python train.py --num_hidden_layers=13 --hidden_size=256 --num_attention_heads=6 --num_key_value_heads=2 --head_dim=64 --intermediate_size=1024 --vocab_size=2048 --hidden_act="tanh_gelu" --norm="layernorm" --norm_place="pre" --norm_eps=1e-05 --positions="learned" --qk_norm=false --attn_scale=0.125 --bias="none" --tie_word_embeddings=true --parallel_block=false --init="normal" --init_std_qkv=0.0187 --init_std_o=0.00367 --init_std_up=0.0187 --init_std_down=0.00367 --optimizer="adamw" --learning_rate=0.00118 --lr_mult_qkv=0.4 --beta1=0.9 --beta2=0.99 --lr_head=0.00443 --max_grad_norm=2.0 --warmup_steps=237 --schedule="wsd" --decay_fraction=0.495 --decay_shape="sqrt" --final_lr_fraction=0.05 --batch_tokens=32768 --max_seq_len=512 --doc_mask=true --train_tokens=247100000 --max_steps=7541 --dataset="wikipedia_en"
MLP neurons of a small language model. Each row is named by its layer, matrix (up: input weights; down: output weights) and neuron, and shows model dimensions 16-111. Each number is 128 + 24 x the weight over its row's rms, rounded and kept within 0 to 255.
Before each neuron's rows, "fires after" lists the tokens most often just before its 100 highest values on Wikipedia text that the model never trained on; "fires in" lists the words (lower case) most often at its 100 highest values on Wikipedia text that the model never trained on. A number after a token or word is its count.

fires after: " the" 39, "." 38, " The" 8, " " 5
fires in: "it" 39, "they" 22, "german" 9, "then" 7, "she" 4
L5.up58 [148 120 150 148 141 168 143 111 104 131 124 123 136 130 153 130 153 165 122 141 143 120 152 109 130 122 129 153 157 120 116 135  91  68 113 135  93 136 163 163 151 204 128 126 120  95  54 163 123 150 169  87 115 136 145 159 156 160 154 103  88 142 141 172 119 132 136 141 105 119 106 125 119 166 143 104 135 106 162 124  74 113 119 104 144 124 105  97 106 138 118 106 108 132 110 116]
L5.down58 [127 128 126 123 128 137 134  99 126 133 120 163 106 154 128  80 110 151 136  79 120 112 139 110 132 169 128 156 108 115 146 109 148 116 114 146 123 128 101 128 113 121  98  89 146 145 171 130 123  97  95 129 152 111 118 116 113 108 135 131 109 130 126 118 142 141 143 111 130 139 139 173 130 123 116 139 127 141 143 129 167 160 105 121 124 147 116  93 171  81 181 127 160 123 127 144]

fires after: " in" 60, " to" 12, " at" 10
fires in: "the" 38, "both" 8, "all" 8, "that" 7
L6.up256 [109 159  97 144 112 158 124 117 148 135 131 112 135 178 131 147 125 105 136 125 156 126 103 127 141 112 148 115 118 156  88 140 116 136 154 126 151 141 109 149 148 152 164  97  99 125 127 117 130 129 160 104 165 148 146 171 102  93 116  93 107 102 142  85  96  86 161  89 115 165 136 137 129 142 130 122 167 115  67 120  95 137 143 142 102 163  83  94 116 150 115 163  78 121  87 148]
L6.down256 [139 132 125 149 148 108 105 104 126 118 167 124 155 137 166 122 121 111 149 132 137 109 158 141 101 121 123 136 106 165 133 136 127 100 117 120 194 123 152 130 126 143 126 140 144 111  71 104 166 153 130 115 116 144 124 123 134 140  90 139 140 158 139 122  99 136 104 110 133 119 151  98 157 139 135 118 163 129 131 113 135 118 114 158 130 174 129  96 115 168 123 131 176 149 148 109]

fires after: " in" 53, " the" 14, " an" 6, " early" 4, " at" 4
fires in: "the" 41, "them" 11, "his" 5, "any" 4
L6.up575 [164 109 118 118 139 122 142 117 141 131 128 156 110 162 123 134 140 126 173 136 140 157 134 151 113 152 118 100 108 136 128 148  74  84 110 115 151 172  89 151 127 125 109 136 107 147 132 142 102 162 123 101 142 134  98 132 120 115 128 119  80 130 191 118 102 135 116 127 130 132 146 101 124 124 150 136 136 122  83 121  59 117 123 141 101 134  97 114 166 148 151 160  81 119 127 153]
L6.down575 [134 132 141 105 113  97 119 130 155 115 145 123 110  72 158 133 127 130 133 112 152  88 125  82 142 154 134 140 123 113 113 111 165 140 126 140  77  80 156 104 159 103 158 107 136 103 141 117 106 115 108 133 123 108 147  86 144 138 143 144 145 127 125 131 138 131  75 137 129 123 148 146 102  90 162 115 151 110 131 112 105 128 121 130 166 161 162 150 118 120 118 107 169 122  94 154]

fires after: " was" 22, " is" 19, ")" 18, " are" 6, " a" 6, " were" 5
fires in: "first" 12, "is" 11, "was" 10, "not" 7, "an" 6, "only" 5
L4.up228 [134 117 118  98  91 168 122 127 103 174 106 195  78 157 154 153 146 111  69 148 101 147 121 141 158 176 131 135 143 143 112 124 130 109 161 127 115 128 103 102 130 120 147 105 131 138  78 123 152 175  87 122 140 149 127  95 133 121 117  85 150 111 119 110 139 141 127 129 139  87 139 140 126 140 131 132 152  95  98 153 131 119 160 111 137 116 117 177 113 139 111 145 133 110 131 140]
L4.down228 [160 131 121 135 120 154 135 161 135 126 110  97 127 108 135 150 112 158 133 139 152 112 133 124  97 104 130 149 131 142 143  83 132 123 107 130 114  86 143  96 101 139  97 180 162  98 114 138  85 148 113 126 165 110 117 138  76 146 132 179 158 111  83 138 152 154 145  89 106 113 148 128 140  93  93 126 118 148 103  95 139 136 144 157 171  95 137 144 132 107 171 112 133 113 137 153]

fires after: "," 48, ";" 5, ")," 5
fires in: "and" 94
L3.up988 [161 130 128 133 101 160 135 123 131 157 128 143 139 111 189 142 135 152 134 181 143 124 137 121 163 150 153 128 139 139  92 155 144 144  82 125  72 148 115 133 145 121 151 106 130 114 116  97 133 151  98 117 135 165 101 141 126 150 125 124  79  83 131 113 118 146 126 156 130 154 105 138  97 132 111 147 106 128 123 118 100 133 145 134 141 121 103  85 171  78 124 136 139 130 150 164]
L3.down988 [152  97 126 111 116 174 100 122 153 115  94 146 158 114 116 157 134 156 122 104 100 131 111 143 136 139 138 135 157 106 102 151  89 159  96 135 133 160 136 141 124 102 153 144  99 154 109 106 183 130  93 136 130 151 130 133 148  71 163  98 136  62  94  92 144 163  99 153 143 145 167  97 136 119  99 115 118 119  99 118 100 166 114  85 179 138 125 170 181 116 102 139 146 124 120 113]

fires after: "'" 49, " the" 42, " a" 5
fires in: "s" 48, "them" 20, "these" 13, "they" 4
L6.up457 [138 121 104 134 156 149 161 135 130 134 130 106 134 150 125 111 125 142 158 129 152 122 155 150 102 107 105  87 126 164 138 140  47  73 156 142 145 151 133 133 136 177  82 155  98 146 120 148 176 145 148 138 139 154 137 124 167 114 111 126 141 159 137 145 111 116 145 107 122 129 127 125 147 108 153 142 126 137 113  98  77 114 122  97 131 139 109 133 157 141 136 123 124 102 170 151]
L6.down457 [109 127 150 165  96 149 141 128 132 136 131 134  92  53 137 142 110 124 100 158 116 122 112  63 143 160  95 154 103 146 117 126 160 173 135 111  62  85 161 155 125 101 155 121 170 137 115 136  99 114 136 133  91 136 124 134 147 141 149 112 108 107 110  75 118 157 127 143 128 125 146 136 119 130  78 121 128 134 149  93 135 134 149 150 167 153 136 135 145 101 131 136 110 121 180 121]

fires after: "." 32, "\n" 20, "s" 7
fires in: "on" 33, "for" 28, "of" 4
L4.up169 [100 117 146 148 120 153  80 136 135 128 128 148 137 127 147 154 144 114 112 144 105 159 131 128 169 184  90 132 116 128 102 138 109 143 106  99  78 156 116 168 130 132 161 117 141 119 134 118 105 136 145 125  39 142 113 139 150  97 132 122 117 139 111  99 124 115 137 201 132 136 103 102 151 121 122 133 133 120 131 111 121 114 127 131  98 128 140 153 142 110 121 136 119 129 111 118]
L4.down169 [101 142 121 135 126 143 140 132  95 127 130 138 154 112 116 142 147 138 145 156 110 107 193 134 145 112 100 121 114 132 136 144 132 140 151 113 125 146 107 120 153 134  93 120 128 111 146 148 162 142 109 138 162 119 135  89 122 192 110 150 145 130 157  79 173 149 194  86 138 149 132 182 115 163  97 162 128 117 119 124 142 128 135 138 175 177 112 104 121  97 112 145 153 133 119  88]

fires after: "ed" 39, " in" 14, "duc" 9, "ing" 6, " of" 5
fires in: "the" 49, "a" 17, "produce" 7, "their" 5, "his" 4
L7.up205 [145 117 113  76 117 139 117  80 130 162 106 120 140 141 134 115 168  93 150 103 154 112 108 121 137 124  91  98 159 137 111 108 130 105 100 108 104 170 134 153 136 147 141 136 111  96 124 149 140 137  84 107 114 179 106 170 138 113 164 128 130 121 168 108  87 144 135 119 155 125 109 123  91 105 133 129  76 120  89 114  93 120 102 149 100 170 122 123 142 108 125 159  74 154 106 117]
L7.down205 [150 108 142 130 127 139 151 121 100 136 122 137 115 104 130 170 116 127 140 161 123  99  95 143 133 119 116 110 140 140  98  96 127 137 106 134 119 157 126 127 135  90 142 104  85  36 106 117 121 130 124 121 123 191 128 108 118 137 151 119 144 108 133  88 133 156 162 114 156 128 108 116 126 115 110 122 103 115 110 117 125 181 125 123 111 126 152 181 144 151 127 125 138 143 151 132]

fires after: "\n" 40, "A" 13, "." 10, " W" 8, " F" 5, " " 5
fires in: "on" 16, "when" 15, "after" 11, "from" 8, "at" 7, "weichel" 7
L7.up915 [155 112 141 140 145 195 152 116 151 170 156 148 133  97 134 157 105 121  92 134 149 113 110  86 155 150 125 100 130 125 102 141 100 119  77 118 131 140  88 174 140 108  96 110 135 147 115 137 162 166 162 127 110 156 120 153 107 107 154  93 106 128 117 122  99 155 109 167 138 140 151 132 167  96 176 144 112 136 141 121 141 109 121 133 144 139  94 121 173 119 102 111  81  81 142 120]
L7.down915 [176 109 142 119 139 111 139 132 140 119 138 169 145 156 141 164 156 120 155 143 129 134 116 146 117 114 103 115 116 101 159 144 134 130 121 120  81  94 177 150 115 100 171 115 127 108 112 118 112 103 154 146  95 117 122 164 158 117 151 145 131  88 139 107 130 125 142 166 149 119 106  92  97 135  93 125 117 112 147 120  93 161 101 165 117 155 126 112 114 124 146 101 162 114 145  90]

fires after: "\n" 93
fires in: "in" 22, "on" 20, "after" 12, "with" 4, "10" 4
L4.up282 [149 156 158  88 125 125 154 120 148 114 176 119 163  88 131 157 128  91 161 159 121 100  87 105 148 146 125 130 128 131 113 152 115 105  85 109  87 157 109 161 155 106 111  99 161 122 145 131  99 143  91 137  95 124 137 168 136  54 128 124 124 119 121 133 122 104 118 155 135 139 119 139 122 131 141 161 113 118 106  90 114 123 143 127 118 134 122 122 179 107  99 111 132 126 125 131]
L4.down282 [116 111 148 188 175 133 129  86 140 119 163 143 141 152 162 122 136  86 101 128 102 129 104 137 135 137 134 127 103 102 148  89  80 138 151 143 155 120 147  52  78 119 158 150 113 137 143 102 103  89 104 120 123 124 106  99 190 120 117 145 133 132 115 111 129 115 131 142 142 121 126 121 160 171 120 170 128 156 145 118 129 122 109 114 169 130 148 124  58 151 118 125 126 128  95 127]

fires after: " the" 30, " The" 9, " " 9, "'" 7, "A" 6
fires in: "there" 21, "these" 15, "s" 7, "area" 4, "another" 4, "town" 4
L7.up326 [117 132  81 103 147 128 152 132 127 114 130  97 121 146 119 138 125 158 120 118 121 113 153 151 166 129 124  61 134 157 115 104 128 107 101 108 148 146 118 161 145 182 160 124 105 110 129 109 106 191 119 125 158 113 136 158 126  69 110 101 121 133 148 106  86 131 149 145 138 144 166  98 164 120 127 143 119 169  96 120 104 134  97 125  79 177 116  86 168 121 120 117 113  93 100 139]
L7.down326 [153 136 120 111 118 110 106 109 116  83  98 172 111 147 165 117 138 127 143 155 127 163 151 124 123 126 126 142 124 135 140  93 155 167 164 141 117 143 148 158  99 122 111 182 124  97 113 120 135  98 183 113 144 133 121 100 120 115  80 109 144 112 112 156 141  98 149 122 105 150 122 110 108 137 134 154 162  87 128 138 138 199 139 171 180 140 144 132 128 151 128 132 107 133 113 145]

fires after: " the" 32, "H" 19, " The" 8, " a" 6
fires in: "then" 28, "he" 16, "first" 15
L6.up853 [126 121 128 121 148 146 144 108 105 109 122 137 121 174 146 120 125 134 124  96 138 114 149 137 152 125 110 140 163 145 109 159  78  46 139 162 111 137 121 150 144 170  96 143 125 134 135  86 171 167 116 122 147 159 122 171 144 120 113 122 140 144 104 131  93 106 152 107 140 119  95 147 115 164 144  94 122 135 132 117 148 105 119  92 116 152  83 126 146 133 119 145 116 116 156 126]
L6.down853 [169 115 151 135 107 154 124 118 128 129 116  76 132 133  97 130 144 135 150 132 101 130 140 108 160 164  86 173 135 122 167 150 157  72 126 137 111 152 145 149 109 109  77 109 120 136 129 139  92  70 142 111 134 111 132 140 123  96 154 150  94 150 134 120 115 134 129 108 113  91 132 157 155 144 127  70  90 125 162 129 116 134 133 174 132 135 145 140 173 107 105 133 159 110 140 128]

fires after: " was" 35, " is" 18, " are" 11, " were" 8, "u" 6, " " 6
fires in: "also" 22, "not" 9, "still" 7, "only" 6, "one" 6
L5.up336 [157 108 138 160 131 162 142 140 131 110 115 122  93 148 129 141 187 141  60 129 117 133 118 126 140 128 135 120 160 131 105 115 156 130 133 104 123 143 121 106 143 137 158 135 165 104 113  93 117 125 104 101 146 138 166 158 157 113 125 101 125 108 120  69 119 124 166 127 128 114 150 131 131 162 116 177 106  77 108 161 118 124 144 132  72 120 107 134  97 128 110  81 134 126 129 162]
L5.down336 [117 134 116 157 142 143 160 140 123 121 140 156 138 117 109 107 113 119 110 158 160  87 166  98 177 128  97 149 107 141  98  88 134 133 123 120 118  66 121 123 123 148 119 171 105 137 106 164 159 143 122 118 122 110  99 136 162 136 111 167 184  74  99 114 127 135 125  93 109 176 117 114 148 140 102 156 133 114 138 105 113  98 118 156 163 136 109 154 139 140 146 150 143 118 144 149]

fires after: "," 52, " Ja" 11, ";" 6, " R" 6, " Ro" 5
fires in: "and" 52, "to" 5, "jazz" 4, "ryan" 4
L7.up478 [107 161  90 179 123 179 147 133 105 137 114 125 121 120 119 154 121 137 129 167 127 129 138 144 163 142 109 118 126 172 101 127 146 141  94  89 118 121 133 144 135 147 122 116 129 134 175  89 141 135 151 143 160 160 129 149 105 135 117 137 121 136 139 108 117  99 120 124 112 156 103 133  76 103 123 124 108  87 122 150  94 118 134 119  81 131  79 138 123 145  97 128 110  82 149 143]
L7.down478 [150  94 166  79 112 145 157  74 114 115 156 142 150 131 112 109 104 156 116 108 111 143 105 105 127  90 188 143 161  90  88  95 158 110 140 131 128 103 154 128 124 110 174  84 110 133 136 124 117 175 122 112 130 112 161 131 149 121 128 135 143 115 137 125 159  86 166 105 144 153 130 152 146 147 135 145 101 149 140 139 139 131 142 114 118 128 147 121 143 107 139 110 150 106  85 142]

fires after: " the" 56, " The" 15, "The" 6, "A" 5, "i" 4
fires in: "they" 36, "there" 28, "them" 8, "area" 4, "entire" 4
L10.up820 [161 124 142 121 122 163 159 154 115 159 109 102  89 125 129 135 127 166  94 155 150 122 158 102 126 164 150 100  92 157 123 121  43 131 164 150 111 144 122  92 152 118 117 129 146 111 137 127 107 195 108 159 161 146  70 170 140 109 114  74 132 147 116 115 110 126 152 180 169 102 142 119  87 113 141 146 106 150 112 108  53 126 119 138 112 168  88 134 132 129 122 133 101 126  93 118]
L10.down820 [116 170 106  95 132 141 108 127 149 166 112 137 136  97 129 123 110 137 169 154 123 143  55 143  83 122 134 115 119 122 165  62 150 140 136 103  88 141 127 127 135  89 124 152 128 125  89 182 129 137 152 123 146 144 140 120 126 161 157 103 160 127 130  84 129 128 128  63 151 149 158 143 159 160 128 119 132 107 188 114 144 134 135 147 124  94 154 110 122  78 135 113 155 133 148 121]

fires after: "," 31, "." 16, " re" 8, " as" 7, " the" 6
fires in: "it" 44, "most" 14, "recently" 6, "this" 6, "the" 6
L6.up954 [184  83 111 139 122 181 119 119  86  99 142 151  92 115 162 177 120 138 100 192 118 163  96 107 126 163 103 137 100 123 118 131 138 151 122 125  93 144 140 143 140 164 134 118 152 135  98 106 124 187 126 118 105 168 116 154 130 132 139 116 119  97 123 119 138 143 146 179 140 125 114  86 139 124 123 122 122 118 124 131 106 112 167 129 132 103 117 124 185 136 127  64 112 131 154 133]
L6.down954 [146 168 142 160  95 141 117 126 128 106 102 121 111 112 163 123 134 150  92 187 122 114 137 124  84 173  90 112 129 172 170 152  86 120  98 167 117 133  90  97 138 119 175 109 156 132  74 109 156 124 157 147  92 128 134 120 115  70 147 111 155 129 122 133 139 154 139 167 154 145  74 134 105 117 124 120 141 146 153  99 110 141 130 131 130 113 125 155 147 138 121 124 116 117 136 148]

fires after: "," 58, "." 13, " |" 11, " A" 5
fires in: "in" 21, "he" 20, "the" 13, "edward" 4
L5.up437 [135 103  74 161 122 192 152  96 145 114 123 120 113 131 119 120 132 154 139 145 164 111 146 114 131 199 144 136 121 119 111 149  70 108 105 109  97 149 138 165 151 138 123 119 151 136 114 125 146 138 164 118 157 178 102 209 122 116 144 134  98 134 155 136 163 132  85 154 133 140 133 121 110  96 108 136 148 115 155 116  73 107 113  87 144 109  90 104 155 123 118 119 122 105 105 148]
L5.down437 [ 99 130 144 147 105  92 141 135 174 182 147 120 118 167 154 119 119  66 120  73 139 159  88 138 155  91 129 119  97 111 139 114 113 141 107 160 174 125 129 142  77 122 152 140  82 130 176 135 135 112 126 120 120 111 127 104 142 109 126 115  88 122 144  84 137 117 139 135  88 186 141 119 130 169 132 152 110 165 105 103 175 128 127 178 130 170 154 139 127 134 124 175 130 127 152 129]

fires after: " the" 56, " The" 17, "The" 4, "'" 4
fires in: "they" 46, "them" 12, "there" 11, "thereafter" 4
L5.up387 [169 106 146 140 102 138 135 129 106 143 161 121 131 137 116 157 114 163 148 154 132 118 114 145 125 140 134 140 113 122 119 158  53  92 114 147 121 121 113 132 140 181 134  77  95 136 113  95 130 167 175 122 162 139 102 136  88 154 136 133 114  92 162 116  82 105 164 141 141 143 105 115 136 119 182 122 130 140 118  89  50 118 128 100 126 154  91 145 130 171 103 136 104 124 144 142]
L5.down387 [159 106 104 127 106 160 146 128 113 164 134 141 106 130 137 100 131 125  97 149 154  80 134 162 128 136  76 146  98 131 161 106 124 104 159 153 137 149 112  83 125 191 163 100  89 147 161 102 144 123  78 118 141 116  98 120 106 103 135  76 138  87 138 118 114 118  94 131 146 104 133 106 147 137 144  89 103 139 166 144  82 135 128 151 118 133 134  89 149 103 157 129 140 116 159 137]

fires after: "." 52, "\n" 10, " " 9, " was" 6, "==" 4
fires in: "in" 47, "on" 8, "born" 6, "for" 5
L5.up1020 [155 115 132 135 142 138 107 106 103 126 144 140 140 156 175 188 138 105 117 142 131  81  76  66 147 150 146 144 138 117 118 108 129 111 110 118 107 166 100 167 134 184 184  97 134 105 144 155 134 154 149 130  64 129 103 117 127  79 144  83  40 130 145  99 117 161 114 188 117 102 136 138  97 115 111 154 136 105 103 129 116 130 141 135  65 173 132 128 101 127 141  99 106 128 114 139]
L5.down1020 [114 121 147 123 109 151 130 115  78 121 153 139 144 127 119 140 118 165 148 185 129 106 181 113 110 105 101 142 143 132 139 163 132 171  87  99 135 155 101 110 125 126 121 106 143  95 154 115 162 136 107 102 187 130 140 112 130 179 117  98 164 125 133 116 120  90 188 128 118 127  67 123 142 164 159 139 103 123 168 143 109 152 144 104 124 107 173  84 119 180 131 116  90 143 104 105]

fires after: "," 69, ")," 10, " |" 9, ";" 4
fires in: "and" 81, "right" 4
L3.up31 [155 120 124 162 110 175 111 109 117 102  96 156 104 119 154 143 142 159 130 208 114 137 185 121 165 149 135 140 131 129 129 158 110 127 108 130  76 144 168 153 153 140 119  97 123 121 131 144 109 113 159  96 113 163 120 158 137 136 122  88  89 124 138 107 148 122 120 156 105 110 134 132 112 109 146 126 113 125 144 152 119 115  93  87 112  88  76 102 134 115 125 106 132 114 133 144]
L3.down31 [128 129 140 112  77 150 122 155 139 126 129 148 141 159 119 131 107 123 149 125 139 105 122  93  85 151 128 169 123 100 109 111 127 148 131 121  70  86 143 172 129 140 127 151 123 104 157 144 100  78 126 138 133 115 156 110 155 116 151 126  79  97 145 182  90 175 148 165 151 154 158 113 103  61  99 125 141 120 128 121 129 114 125 143 126 109 106 117 157 107 138 128 127 138 129 112]

fires after: " the" 27, " It" 17, " The" 11, "The" 8, "|" 4, " |" 4
fires in: "was" 22, "team" 13, "company" 9, "country" 5, "club" 5, "band" 4
L6.up271 [134  92 147 119 101 171 143  72 114 124 147 128 147 150 149 113 130 117 162 139 168  96 163  99 148 123 137 111 124 120 125 106  61 111 102 139 171 131 135 205 138 158 147 111 154 157 117 121 179 125 147 123 112 147 159 153 175 134 135 121 111 107 155 120 135  98  99 127 143 153 118 135 110 144 142 160 127 137 158 119 142 119 107  92 117 142 106 124 141 134 122 144 121 104 137 108]
L6.down271 [132 125 155  94 101 144  98 169  99 138 158 137  73 167  95 155 123 149 132 110  78 132 112 100 132 125  82 131 121 140 100 164 155 105  71 112 152 126 139 164 100 149 147 155 121 137 130 120 149  96 110 137 117 165 142 160 190 136 112 162 104 134  88 140 135 125 156 141 106 168 135 127 138 174 139 140 141 156 152 137 158  81 117 119 138 134 117 135 120 104 163 131 136 150 134  70]

fires after: " is" 33, " was" 30, "," 5
fires in: "the" 49, "and" 9, "an" 7, "a" 5, "considered" 4
L4.up64 [116 137 103 138 126 183 104 127 135  97 119 169 115 100 129 156 168 143 106 137 125 118  83  86 172 175 150 127 117 116 100 110 139 132 123 132 120 135 140 128 131  85 182  93 184  85  84 136 108 187 119 123 130 131 137 133 143 140 111  80 143 129 149  88 134 149 130 131 135 113 148 127 113 130 122 140 129  83 132 142 124 133 154 132 137 142 112 140 104 120 108 103 119 121  81 141]
L4.down64 [ 75 115 146 102 125 135  98  85 153 132 153 111 118 130 149 117 164 139 161 150 140 136 175  93 132 150  90 132 166 134 139 120 164 109 124 143 139 119 131  99 155 126 123 114 133 106 124 108 118 116 106 125 178 119 121 102  90 127 130 125 117 122 105 129 126 158  90 110 126 108 138 176 160  87 124 140 118 134  87 132  81 148 107 154 114 101 166 126 118 112 140 112 153 136 156 173]

fires after: " on" 15, " in" 15, " is" 9, " under" 8, " to" 7
fires in: "the" 97
L5.up249 [130 134 162 134 118 126 124 132 150 126 139 136 143 140 121 204 128 109 109 122 118 146 109  75 173 130  88 134 112 131 121  90 111 107  83 174 119 147  99 183 149 120 158  75 115 123  92 144 126 135 143 104 103 187 135 133 119 132 128  73 140 122  78 128  89 129 139 158 196 114 143 111 104 153 103 150  98  80 124 142 127 127 115 138 122 147 106 140 164 147 135 143 106 147  96 188]
L5.down249 [143 156 131  99 143 122 123 109 121 130 127 106 153  99 110 114 134 146  98 163 113 128  98 136 137 125 140 113 123 141 128 164 104 139 129 130 118 144 113 169 194  87 142 137 129  42 120 121 139 135  98 127 100 111 112  77 141 144 114 153 113 133 141 134 145 124 107 119 155 158 120 137 132 127  99 127 163 133 121 150 109 117 141 126 151 151 113 147 135 120 120  86 172 134 106 153]

fires after: "," 19, " the" 14, " was" 6, " is" 6, " were" 5, " and" 4
fires in: "most" 37, "some" 13, "among" 6, "sometimes" 4, "first" 4, "where" 4
L5.up700 [ 86  57 145 115 137 166 144 110 146 113 124 104 124 134 125 157 176 166  88 150 140 146 181 136 153 164 155 131 105 154  91 150  92 128  56  72  94 152 107 125 123 166 145 111 167 133 116 127 138 136 123  84 163 111 134 140 133 131 134 119 164 139 147  98 106 139 158 123 144 155 113  85 118 126 112 151 114 133 103 182 102 117 169 151 107 101 112 157 147 139 148 163 106 110 113 152]
L5.down700 [ 62 116 159 135 156 140  93 155 121 139  46 129  99 136 152 151  95 161 125 129 110  96 155 112 127 124 102 139 121 119 115 134 114 101 110 147  87 116 122 117 177 113 116 161 118 112  80 122 188 127 114 137  97 154 123 116  91 130 130 114 149  65 160  96 143 141 114  94 159 123 140 129  91 166  79  89 121  84  83 138 123 138 166 111 138 171 138 142 117 116 131 174 137 127 146 136]

fires after: " is" 46, "," 11, " was" 10, " re" 6, "==" 5, "\n" 4
fires in: "a" 61, "in" 21
L6.up867 [148 124 118 132 129 144 120 127 144 131 115 188 141  91 153 183 148 137 126 200 108 150 114  89 167 159 135 128 124 165 124 136 143 105  99 131 135 146 133 177 143 128 133  97 118 125 118 112 159 114 124 117 104 145 112 130 122  85 111  88  91  89 163 117 143 142  79 171 185 119 117  96  96 120 137 204  90 120  91 142 136 124  87  70  96 161  76 112 117 139 113 101 120 124 120 119]
L6.down867 [124 137 154 167 116 153 118 109 100  92 125 115  87 137 117 123 122 106 129 189 107 124 127 121 137 151  99 120 140  95 118 103 141 123 103 107  98 124 146 132 137 123 123 122 142 149 149 122 148 118 127 107 178 131 141  95 152 139 166 116 120 122 122  84 115 161 123 147 137 131 141 112 156  97 194 132 111 130 116 121 172 177 131 138 133 172 157 157 141 153 132 103 144 147 122 102]

fires after: " It" 34, "e" 11, "cle" 5, " he" 5
fires in: "is" 26, "and" 15, "italy" 7, "italian" 6, "clear" 4, "hearing" 4
L6.up60 [177 139 122 134 102 176 168 137 171 123 162 127 121 109 141 124 144 141 132 182 114 151 139 100 187 164 120 136 163 132 114 117  91 111 105 125 137 113 113 100 124 128 125  76 160 111  85  85 140 149 165 125 119 144 114 161  85 140 108  82  92 115  69 164 119 106  99 176 173 115 109 150  98 164 136 135 107 123 156 144 161 103 168 110 126 117 144 160 134 124 120 127 135 114 146 107]
L6.down60 [134 106 116 119  82 168 125 136 107 115 155 112 137 112 127 151 101 123 126 122 168 158 123 117  96  89  85 132  79  95  58 107 167 152 111 108 138 141 107 148 108  98 122 114 119 139 126 141 148 135 150 143 111 140 127 173 144 148 176 120 155 138  98  90 137 144 142 103 100 128 116 113 148 159 121  93 109  87 133 107 142 150 150 155 169 144 167 146 137 139 162 119 124  95 142  98]

fires after: "," 45, " The" 7, " the" 4
fires in: "who" 42, "which" 29, "station" 5
L5.up639 [171 134 116 130 124 182 110 118 139 122 146 105 102 144 149  94 158 141 139 166 146 114 140 128 164 149 147 133 129 111 113  99 117 134 107 123  70 117 132 139 146 129 169 136 145 135  83 124 157 137 120 114 121 137 119 157 151 110 120 130  91  82 154  86 135  98 130 166 175 161 104 110 150 100 145 145 115 135 139 107 100 124 130 154 121 113 125 134 160 115 116 100 131 108 114 108]
L5.down639 [114 135 144  91 148 139 129 124 128 124 168 141 100 160 123 107 146 153 145 130 127  85 131 126 106 142  94 104 145 116  93 144  88  82 111 162  99  91 109 137 171 146 118 168  97  63  91 114 159  98 114 126 113 144 118 167 163 143 107 107  89 139 181 140 141 131 112 152 133 160 133  35 162 123 136 126  97 144 157 141 126  97 123 146 132 104 117 128 144 145 144 141 118 125 132 132]

fires after: " the" 48, " of" 7, " in" 6
fires in: "first" 21, "all" 15, "both" 11, "other" 8, "last" 6, "some" 6
L4.up437 [160 119 118 124 163 136 157 130 144 131  95 140 135 123 127 163  96 111  97 167 140 154  99 142 169 110 130 123 159 141  79 140 122  97 120 111  82 160  87 105 131 151 137 121 117 137 109 100 106 137 156 115 136 111 134 168 144 135 107 107 120 105 120 120 147 144 176  79 118 171 137  87 142 153 109 131 162 101 118  97  85 132 158 111 133 154 138 114 160 164 116 112 100 138 117 110]
L4.down437 [143 150 167 181 166 148 172 136  91 111 105  95 138  94 126 127 118 167 112 144  63 133 147 101 143 147  96 130 136 117  95 152 125 133 159 131 104 100  91 156 145  84 124 168 153  96 125 156 148  94 136 121 167 118 122 105 101 173 114 127 167 163  98 119 126  94 119 107 133 119 112 176 144 142 152 102 129 117 101 148 119 126 111 165 162 181 141 139 132 139 129 141  97 129 146 131]

fires after: " of" 15, " by" 12, " to" 9, " and" 7, " in" 7, "ing" 5
fires in: "a" 72
L7.up810 [128 106 113 118 104 143 143 134 126 138 133 109 113  93 153 120 122  98 144 142 151 185 116 109 149 106 106 129 150 135  97 167 127  91 124 121  99 142 143 105 129 139 158  81 119 116 113 175 128 148 110 113 113 154 119 130 111 154 145  89 124 135  95 135 128 115 164 170 171 147 112 130 116 114 109 148 125 121  68 118  86 150 123 115 110 135 135 139 160 181 145 110 128 131 116 174]
L7.down810 [127  92 137 124 137 123 100 112  88 153 115 101 118 101 114 131 165 137 128 134  90 125  88 114 137 136 161 105 141 155 145 114 116 114 104 147  74 107 153 167 173 141 120 178 113 132 131 129 135 153 119 111 127 136 136 135 125 118 133 184 154 158 143 134 126 109 110  93 116 140 146 129 138 113 158 129 158 107 161 125 101 164 136 165 124  99 147 146 106 110 103 115 157 126 105 102]